config.yaml
n_layer: 9
d_model: 256
d_mlp: 704
norm: "rmsnorm"
norm_place: "pre"
norm_eps: 1e-06
init_std_up: 0.0515
warmup_steps: 20
schedule: "wsd"
train_tokens: 165600000
dataset: "wikipedia_en"
MLP neurons of a small language model. Each row is named by its layer, matrix (gate and up: input weights) and neuron, and shows model dimensions 160-255. Each number is 500 + 40 x the weight over its row's rms, rounded and kept within 0 to 999. Numbers have three digits each. A neuron's up and down rows have the sign that makes its largest values positive.
A block is one neuron, or neurons of one layer that tend to fire together. After each block is what it responds to, as a language model described it from the Wikipedia text at the highest values.

L3.gate579:478499400539493442502493514489556545515527481491526442463442466487502428450522428554558481477476541483484469466515512506554511514508495470536491428460417501566472568498501471504455488497465590521467499514444535508486476500522508469462421508477485490485467467499551550421537447494471518425
L3.up579:452452467506546512452494580479492459489475502499479437429552496534425535549536472484618451507511525515453513510527421456582485493552541525485476513468523489544445570517518496465570481503496508470454469564479469478511486544534522567539439471553582580481527550509526506499534526507507569537
Consonant-cluster liquid pieces. Mid-word word pieces that complete a consonant cluster with r or l, as in sub|str|ate, inst|r|ument, Mad|r|id, ex|pl|osive, cl|osed.

L3.gate183:524510545535467500483492423571403533510505491511561532515482498488461501446462541552505481492503541490462462498481512428517513513575512473535472521550527522448468512459482461454425426405530499513510516604514526543514568516429449482536470490510459531494473500453436468496494466553409539505
L3.up183:465539480461431567476511465461493472522456447513505479449485489595472513494543533444451549535516528400579534568497467515489472489527449481522490531613503445456508491446418508506611472531556535501447482511430427520494507544488498500416482592525481462430522453499425517518530530478481468481
Year second digit. The second digit of four-digit years and century numbers, such as 1[9]72 and 1[8]th century; also periods after single-letter initials, as in Arthur C. Clarke.

L4.gate404:449595475502561486569460445546449514488502509466484512548498471529520502463554528565542532465474586557460537537530471576438519468485428518494466518538450468539450520543494512465512468500514527457506450554489523434571545465492470509477521544551518574508558498435518469511504511497490504513
L4.up404:541551513444499500484452451525479451474461488494420505521486418567504425488537399530492470540500486548507523506536421482498516509509473437415452522500482474572510518491470554518506496579500505531546408445538475488464379508590509504543431561477504546444475458477484478516467500459513572505
L4.gate476:452441461499482570495531510488553503539492497525521537454570510484488488486476461545496528421517541487462497586484499519535502475500488482490513499503507491531541589542489487520579509521455525525515496535475414509581598432482458491519527567557481516533503451451446440472492485582517426542
L4.up476:497568514459500485502438502502531536582473526504518535464538489529432498538549483547611584455486502511503484530538522497484470460438536508568474481515524540518579512466444539526551584505490482553541530518505486556461530439511527563570496515480487472505434545577455474525408472475448516562
L4.gate516:479564530528469546499534503436502510490475571495535489497481480516567502516475576475520495523541471483539471558507476461467472500536489469469485500514576450444444509482440484558503461491526474529495474477561498486584450462472450518533508476466486511496544468435448520496571426444511502509
L4.up516:458552476473485503478515517518394492553467483557559473605491479462562534530461484508524510490504419581498471452514457480500500505527559496454351498518521533497497469549543510495490561463487498503510541519480547460532475489441484474420481541494523516479519514518512537497548453496495500466
L4.gate531:510521493497484507494577492428500481436380545564517507548543417532497512442489480455480523563532490497512460584402562505491492487488553464555485552479570541521491449513538532458468537463478456523449479479577523471560496503447517525518524473483514505556545482517525425533533464526464481511
L4.up531:498560462497499506510444539484432486488502430522491470470515546539415525537477494449536556482456462520466526425547532537468513491466503492492548511484443552481504521496577453457532523506514435419509476524498503506537529445425464475454598537533512560451569554400470528515479497501458461567
Year decade digit. Digit tokens inside four-digit years, mainly the decade digit after 19, as in 19|9|6 in birth dates, plus rare mid-word fragments.

L5.gate19:509491458523513516501537424443490402518453479484465498469552538457500453446539505503576501544429576532442579586514441521461497435506530444535491571504441498494495462484510430527485510480504491486515544451457506558542532493537563527458522532515491530554431502443526440500493546465553543470
L5.up19:516509446506590489484459536510459484483564488470438531509540442598454546465473520583449515391459507468475588493542505504410543594436553541525515520474505513469563475547495532547507479431491560412536445479519477519471517522506540475545491517455552508464496479471446499473515448465507508511
L5.gate51:497526550573499555523506491494487527491444543541457541484522490493480501533470501523512504454433487543551464547463551503495469490522523450451531497504449544585521392484531596381446461508543528464502439489493527461506522495428542493562569515496492461477612449454492506406440448500497486522
L5.up51:536453511536508586522490496466524465575473621468459486538573520503506545542482556548467517478418468473474472464482526513496493465519538502447536434514468549476508453471491478465476489418524530449447445523463483452466460492455504487505542600494478478545511523484485473485449435533477467524
L5.gate108:437526444498491530471570454487518482455466466422448608492508447500460494489507444459483415537527440526521527494478402460527488506476530440494509438451495488529534477460474466490528437484556471482481525507468488529548477469541545523450512529494510501485577543492500573545523472543447545531
L5.up108:464508586489452452537513546586564542526554479491462524475478486551425413468455523494471534492478492498493472561507488539454447533473539487483482416485461425518475503425487539511479512483521520465525522535532534474440539468490474462508489454482509502416580490424487528499542519504521514537
L5.gate125:464486462480492508458490444489511509483507519496531497479482484457480521529459502577478427478538575514447440547487489561486553513499445473495536533476431459486440541520492562495546485481483528551523498481441423581490499523527486584488482492583473534525470480534527534499525475473480560516
L5.up125:404476521467501496498554430555503564556507539553535544537494459576517537522487445521463521463504415532533513522429509479549474532512517491485526531446457580474556490473450451459528499504471520544522514468496532466427541436517478496458506493473560571466433500538528422493483457453492502528
L5.gate339:442459518563585515518528545519454510493530468591507491432532506510491495522420501487514377517459428571472459542538447492509519473612494448455413471513489518538530536487487490420516484522542533552502530556508534468510430469463434494521472565399476539492445469549484462513533447476521516504
L5.up339:528508549487514523468551527471551432519519588521522438440415507483434496482472436437521452509469544497486520529536526523499544467486505584453453514511522492577455496442550491535514562557513519386481551542549535509435487467455492520494482504507438541523608465468454435556443405466470510448
L5.gate390:516507592432476543561508534477501413475495581573527466536513459480468546528550458501496491494545524514435535506503525509511512540543540471501516540553503600511504564461516500529561512501498490509534487514515465538447514508506521549547447510536512569527537513491445453517465519481490489523
L5.up390:452497532473503534441479460438541445454527475516454493523504544568556482561547505468418511587460489547488527502440514586477444436567476531480492496581502422501495508487438501485507518480477484516554486513486505523509514544534495484492464489595486479512567526448460558529564453481541481521
L5.gate392:522470467495483530447491549521592566514457515492479557482485448519447500483556467539588474486495504484443509495404495560501492469515484464503565465573473471565523499457448542479469510500524434517537496568499549527571526511479481533451546468476530549487490519443529497551472465502517511497
L5.up392:483429546455455474494524508508475504488482525549476488508518560511440378514489499454483480428461503525460540499505489545512512482516451459537557516501539453533479450483535525562513537448429496541505448578458455554547531520552518467472518489507457451483515500474490443512529447517499492413
L5.gate401:575559483539475470528438422457483511514558525500443512546527535503530474527445526481465526501444517533497562535554493478523563513520589445473546538469569509489494497458481535478512521512525499428433475463539535559467461536518515547488548512482517552481533472483513526435543529563493522547
L5.up401:538537468472513456551551526513435470519495549468515501496534515492571511577525557516494567485503462471475574460414480482525512538502532531505535493529487500529486466526496488477464500433590545520544480484480539528447494582564524566520536454443541525544449488472558495530435512534393479507
L5.gate410:531532515424535520522501449523532480413474458479475554518558493598566552537483523469556532518421495507500627490474513558465420514469501507488502561522482492493542532504496608494520448470417470590526509462533518518550588467432515496461549509458425499554517498456465462535459547530498516552
L5.up410:492500508558475525469472514526392478489503505487456543415501479508533520502548532515432446455507549474485463515533456448468517508510483464535559501492513549486405476593542437439453521441547503540409446461459465546485497437464522445483417478458522594545444481496426582488516462457420553440
L5.gate505:509521519438451466560536445526462515511469549508530388499549519537441521600538485554493490492514597474489562429458563548510547502417484474503462509445450466579469489476499457524448472466502515495565525451429526587525472528438498498543522506501496566506503482477487563557514520468456564507
L5.up505:545501500555462503459469494570476390501463490585496494443507527454518516505516505506436437544504451486470498582491472466490415487474538482547457474500565535499479478436491521466514462489494495568511541498476521551521501477498576500541453467558516529498496489534515486467503460505525520507
L5.gate526:410527482467545540544474503482551447517480479575549509583510511506485510444448556537501518501440447483441554543483417449583455480487518557481443559493490486501570525501510497491534420545431545523428538521532538562544609539491509444504543519488563561498524447497487453524497521518515490439
L5.up526:531536572515515518497514522462520449497514489495522487527483474531442512525439458486533516449540481463459542536471538430450518440545498379545527615496440504515414475470486461532486428488466522456500575533578482514527573518488482504509469573498504547532462506496556484486448504434464431457
L5.gate554:486494400488514537499506497554548472455523575466516525525485488476525496489532427506623555518498490492465456483471566511524494487538503485451511524548435544484471522541545503518480457525553464553505496521502527487488610544490535507432507498484501507473458489450500473571491490509488499439
L5.up554:447476579517505446474568561470461490443451505562549523559602532511512496445481468515509450446365424472449512415575503506486505514464555484502466533545535471488460452558523519444496516424526500465476500460499550450436487482476501497482517530504464531479529477537577497517571481457547495530
L5.gate602:503511524486515503544507474485519474445453490564461495537533516479544448547538502487460490586510535489472565552508531548483477436515505452471478479547561544485495535436577475505485490503522490528565524542465474479481519485505523437477493455528502558502467495474472451523513445456450503469
L5.up602:517512480455525432488450485493572456522548543507450575538486474523545467495553482473548566476488491525437551585457479551519448583499582563497497477423555470502532523497504484510509517512440492586583568435563518560492534496481527488498464450524488465520541498440483489483452521535570495500
L5.gate609:476496586477512464494480509515493508501499543540485476436506439460503482491433512481488551424493541503494516471526456499453515506530533426560534526545528599485473491524551525492548462480439467536461490456443505439569459478442475555468535514543518495541530528484529497454519550580506528551
L5.up609:449503528486513507561505569523563492511408497488551479510514540556511498494510517550502420596497508532454551497498543544449462488543532520492525447537325550425454539446481500448500546528489541516420499533462569474430497480480492470510524516528498508471587474490478510562448438568491523576
L5.gate618:519525518465507465595566484480532537445492495571526470497518459462418484547516471512560480483469516533467523570467562532456419491532522541447471516512481604519536474518509504529562492464462532424480566578496504487427523547442448495420506556518446478539499527458464558540521536465471548538
L5.up618:446522519513428485435538453603601444529540471492447453532591487515532541527486536469495501440531516535467477538471450501508462541499492506488489489590517520472483522505516511419497517461452454513460548465477516498497502454528504544480454443482452450535536547510516453552476506568534496582
L5.gate625:565585528527483497532586445518456489499543455459520493556474480532467538505497484462530508505536596491478592428430537478566503513542396549513528553503506416498580442503467507524469496517504524539487500537502450516446531484482553491511429520489477478515400446486464476503478454514552486564
L5.up625:428491596424489470491466528491505426515498485496493485496519528460515467447523397475491485513527616482491431550485469508400509544534513537478471510504530443431507512543480432497473486496556494498494472425510482555461493634536463442487510522508522541487519433429481543504478450521473517526
Year third digit. The third digit of four-digit years in dates, right after the century digits, as in 19[8]3, 20[1]5 and 18[8]9.

L5.gate62:515465546504552470433487462441488572520552545488512462538509506515522549515447476418512556542545501483451537435419470455521627471557506603434499475475506550533484500451543519536471496493435487499536538503552466556444469526498489493525493514510474511531427430524547472487486490483544483502
L5.up62:552436497533481479509496550451493430468522536448547543530461452497451503479454435497525409478561481484454516478440527440482520503512541503503542532366499493437542537458501491528425507488444464492464518523525460460467471554508493507572446502469506523471505461492556494512510487460485525476
L5.gate71:475452546511512496539441512608402482483533480484525528548523494575382493521454491449536403491533550574559556524482488472566543474444488567509545476513496454496554490537508514372506605496403449512510549485502484496484456513488492546537500512455498549515499443474542523503519510519438492503
L5.up71:537517526471435458524448515466447563455462502499481522574475457450577535511545514491547465463566489519420490522482489480473548458480514545488536493536479567457460511500500482476437580476534472510490513485530527489465514459441488515496511496517480531512578524468541547465503450483496566489
L5.gate87:458457542474518471592476467514531515512496506509545537558551476505497460548464500459541503576433485524535514481475509529471524455496575572434454495509529453449555441498473517538542507452519548584540534524456489508534497544494542489514477499451517409582554488440509495482491534483485482504
L5.up87:533509504500468441476476483463487531492542507492496455641434558571496497499493547526494493497532451488539515424488606475430503487503503551543506432530469524507496442521531506577538486511540486485494543441492467493518479567524512547511488460506427565494524464460473432518508485496469468512
L5.gate220:504467440525538486515543510496550491538553443440512497541526440489527469488484529500499454517516466521580482516444518443499579467560505500476517515560482483463481544478501475476469585520424549558546548524473454511524545511487496487511559536537457518548531505503568468512563502444411533509
L5.up220:549470521556544523531466488463528434506460531441503541575450501539541504535603497503493475463443521460533514577497554433547456465425495474540498430533531516499476540511489517517557458528496470547580494512597476522488451496477526489528497476504525499565393485496504529477503445523569533574
L5.gate242:498529394505486553459493431539433459515518472480453541482528451534490535545544509479507401432461554519471482523548498449488509490466522505506522538479469502444599506552477505519542520478435535489499550520492537467541543462442564545585440492556572616488499520496554509477492498507488493529
L5.up242:443475484508521538483518510574470509478493433515492501493528553515461438527536517437557476494559523472570445461508569457509605443498505501516517459501480468480469521588522565505572496479514414484550491481445439474519521515507500426456479537542550488404542491587534487515407461507423559454
L5.gate294:519497451521490417490481460575525501555527545496510499518472548487475547484432562559526479521460554458537454520527562543569514498486543391450526513472451515575489528544446508518503481528574427434494541548499476475500459493532492435490484467511499497510505568507526444443483469483452500502
L5.up294:510568480591503494480412516469535481537518525482461528506498547575520493479494615416494521449497475532530462484410501471593516490479522467541496482522533441471475470422510500510454537589504487513550557507594490469566533453467501450463474548532509542572547627504458463468549526500525503565
L5.gate310:511519504537429480478423412537441525534453489561452529517519546536532540545489438455565556491503570470509490508448476487454567459498476467432500487590572571497510399474578447494473458460530542478519524496475462576538568514445520466515502451484488498459487524462472447570522509519505469503
L5.up310:603477514443460488373495503530501548474501548547557484564560522532537509501454500478472519422457470462477587514454553477467583573493518471528535520556618457393538459558578497510465491486499468460516515459477461489460492544533519450526522467503520571523539507459458493485541440502497468541
L5.gate348:510477482521512521428508396486513485556571484510523567536482493501519497513553508463537516506475555516561466543597443460511480511480505475493506413536457510477439458504586527539525451484448508488503466521489502494526459465489589530475532551475500480487543508551532460509513516429536565513
L5.up348:453489502504498488520497430486442603464530549517489489456439495458471452466447497475459560532511492537484504559480504469506446532469471400505469487481478548526497440418546453607538513514489458528435500450493553554478483518517515496544529491428543439537507539527538523492488529541495464499
L5.gate365:506465450534501557448424529535437504417568509515485515544547498535481457476488483534507526449467539489468524556479448539482506463542503497414481486483467609496519532466472475466483499514504521533536488480539619527504519485500525490504521530474476576443506572465549466489553498508441448484
L5.up365:497438575492506545539546441515467479495525474470484478497519535524554496501489477499524465499524495548456500533483569528497530440529510484476466456547453483484541451521456499516501498498511414494577491516505560516459562478503569482540506510575501513557491478541490469496503491340502498451
L5.gate394:493453427473567534512489496460511519529495511516475473520541467491454470521486524537525524532457546524494458572491532484578556496456491501483449489528545472502531578479480495489472533527519511503486474541476564524510501547530550482495534575487484492554526533426516493539532518518447559474
L5.up394:468483486536528555470501497484486549478424458479513467521557534547492515495566519473464481514481403466486506447491512454473556503560522479420495517501454485514545498436515474486519411474489481486481481467519370499543486455518512479519602512435530523482425553522448506560480466556484508522
L5.gate439:495503526515476428485428486444521509523497508501589496470449582536473500479494547465531413531535538510548517453549474501450514528519535517467473557530511537470485538495484601532529552400527525547524517483482493533479580552540505525529518508500587491487447466548467450482533516576481478510
L5.up439:502475481490523420482450507555541528502492477441467524479478510570478511482494498489473508527470556457450514453524454540512458440490549520473483472493575473568456477479533440446491531464467392508473462490528482542480491522470484470477448586541494514451509535538511486469509462536410529494
L5.gate441:488493476565430527504495485520491520484503504493503554547537557569459488448463493530552520538474504487440454447592512531494502521488506465471508481498496524480559489489533480460540486481593466450470478542476517520453477501477500537501449538495494546550503442531497504424542517477567563490
L5.up441:441463487522484552573505528541520494547497505565541453543493566539447449464528558471546496420564472405474420548525463573453519512469540492534540447537532513537543500494513508540487426482536441537511476538572494523444446555480518486524512547448472516492541416497509535408502505519519487494
L5.gate442:483466554473453455431472477507558539542531445501489452477484516559491469498478481513518533491476511502495517480517496474494520497530541465473458494512437507511452550594515451463490583420449541455442507544474465507533496559493441477554538513465462525421497485409502558507486483480487529553
L5.up442:529457458423513503463531507565556502504508543542434509502556436525533466450504431438563500560447449487520426596486499460483519506502502503478533454456512479471492536563512509461424483484489492519537438524503429496508537484499445457429507532493517461439511530481480469515541541505486591529
L5.gate466:484474472569501558485482464465502451520418512516469479493513490513503497502420527525518504553541535461496488552478520471528525484456475436461487522465541441514510459550497462467503471474458541521474520466538509497540441489429538511591464492534437595505497620533516509457529485499460516548
L5.up466:488445468543545465508417456532522490506540562553486476643444528537510509480483467480538526533530372558587451503530478473489563416508499467461551516493501571445438515514477510472517524490464526492436503509497496484538526489511499484476521548532481436503511544506516477480592471502531475559
L5.gate562:505520565473527474453468537458532493535507512473505531454545509514519465509534555490597551494431504483560473551519522499565579563521485446492433500474533526488564529517536498495527455487455471436461539526528525539471451482520489519540442480487606504460447477504513506548529437480478509495
L5.up562:512492500514551512454460450465543423483496462487498527454520533473542486571510509543518537539417505453535539451509556441479448528514465409491469453465587509452607524499526508501528510438481464514513494518528529490484528491486530426522421523485601436517464559560455499500572470480447497524
L5.gate702:507446486456460541514437475520531535541471516542421490512536547514569507574481535565453489445547542417500493457492462452557477525587496430550546501546503508494447541484494503499488500501530530509464558580487437474440494454518517477496477522458528570532539507611540522462587546466457508577
L5.up702:521497461511478451458459454506487485436427520444518499537509523516426440506469483562503528513486522521529427517488529497473544564574514433427543451480518497480577472539503473460534474431471521480538523538522504523492521505529523473509508495484549504505472439515515451517572439462498521486
Mid-word "r" fragments. Word-piece fragments, mostly a lone "r" or an r-cluster like gr, tr, ac, inside words split oddly: f-r-ac, war-r-ants, J-r., gr-ade.

L4.gate0:490445480483592469479483422560453482475487458455466515513520520445459544537491492513557494509480507517485501544527496505512529489465582518545482541525489601524487503512540486539569412460518499508534507503523573486537504501495449575424484476495441581519497494507592473511511475452477440585
L4.up0:494453496501482524446533498561521525525456525496521449468504477516591479497469565552522514521549448480441500453486461527497509517542514547504455421493494551489463486550573516549561497486444555517518489461559538506488482532473477487439525509539481547469534596455516510548541496562472431485
L4.gate344:579531559544528440556484503478439532565533548491526492472547507511519462547472553546516538481504475477424454438504571528455510484464516386540565508560480434560473504544496497525512518497529481519532476561476563489565530569540548497520562537458466548565471493542484466545481409441443544462
L4.up344:572473482482558514516474529533461537563497487450460456432558545481465425476504541507518452450544437487527461451488530494469532468521530489535520508558480414483523466554510433427537467553538470467548508553450460534528455509554517456557495430453494523521460468521516499497438428492496518518
L4.gate446:575566528498484515507498524449515474508461462505552467477542510511518490543450496496468506471511438452503484517478483455569483498595508495569519528540503535504523556483473455518553481465568524522526433470522549475501498473542447550466470522538473506473503567428465463449442499436414481527
L4.up446:469531496536435446550506511476430485462542486574494455555514531558570474455494508581477509498542498499536436418489544505458478588510563495490454561557418494491527513519505516577524495498587579467519528491521555539498426424596511597541554524494442497442504566508519561498530457488534439472
L4.gate659:500446469503520462562462505512486476521532432516482421540483535446469523626451523534583491524479526545438441442528488465478549485563553493418460448576512496478543499494493556533475506535501477490534450548526473521488514499482436517542457475465453482526502444488462506444468421452496454496
L4.up659:556486440482497463506505462474531481561476486493464524568497488487520483459433478558530420433475494540433569462515526451422550463509546473528423476411505579514490600463455480557519433478573533510488512468555483450468584561517470472496448525525430491571430600517522545490555385528422395518
Early word-piece fragments. Short first or second pieces of words split into fragments, e.g. gu(itar), h(umidity), bud-g(et), often in climate or stats tables; also table pipe separators.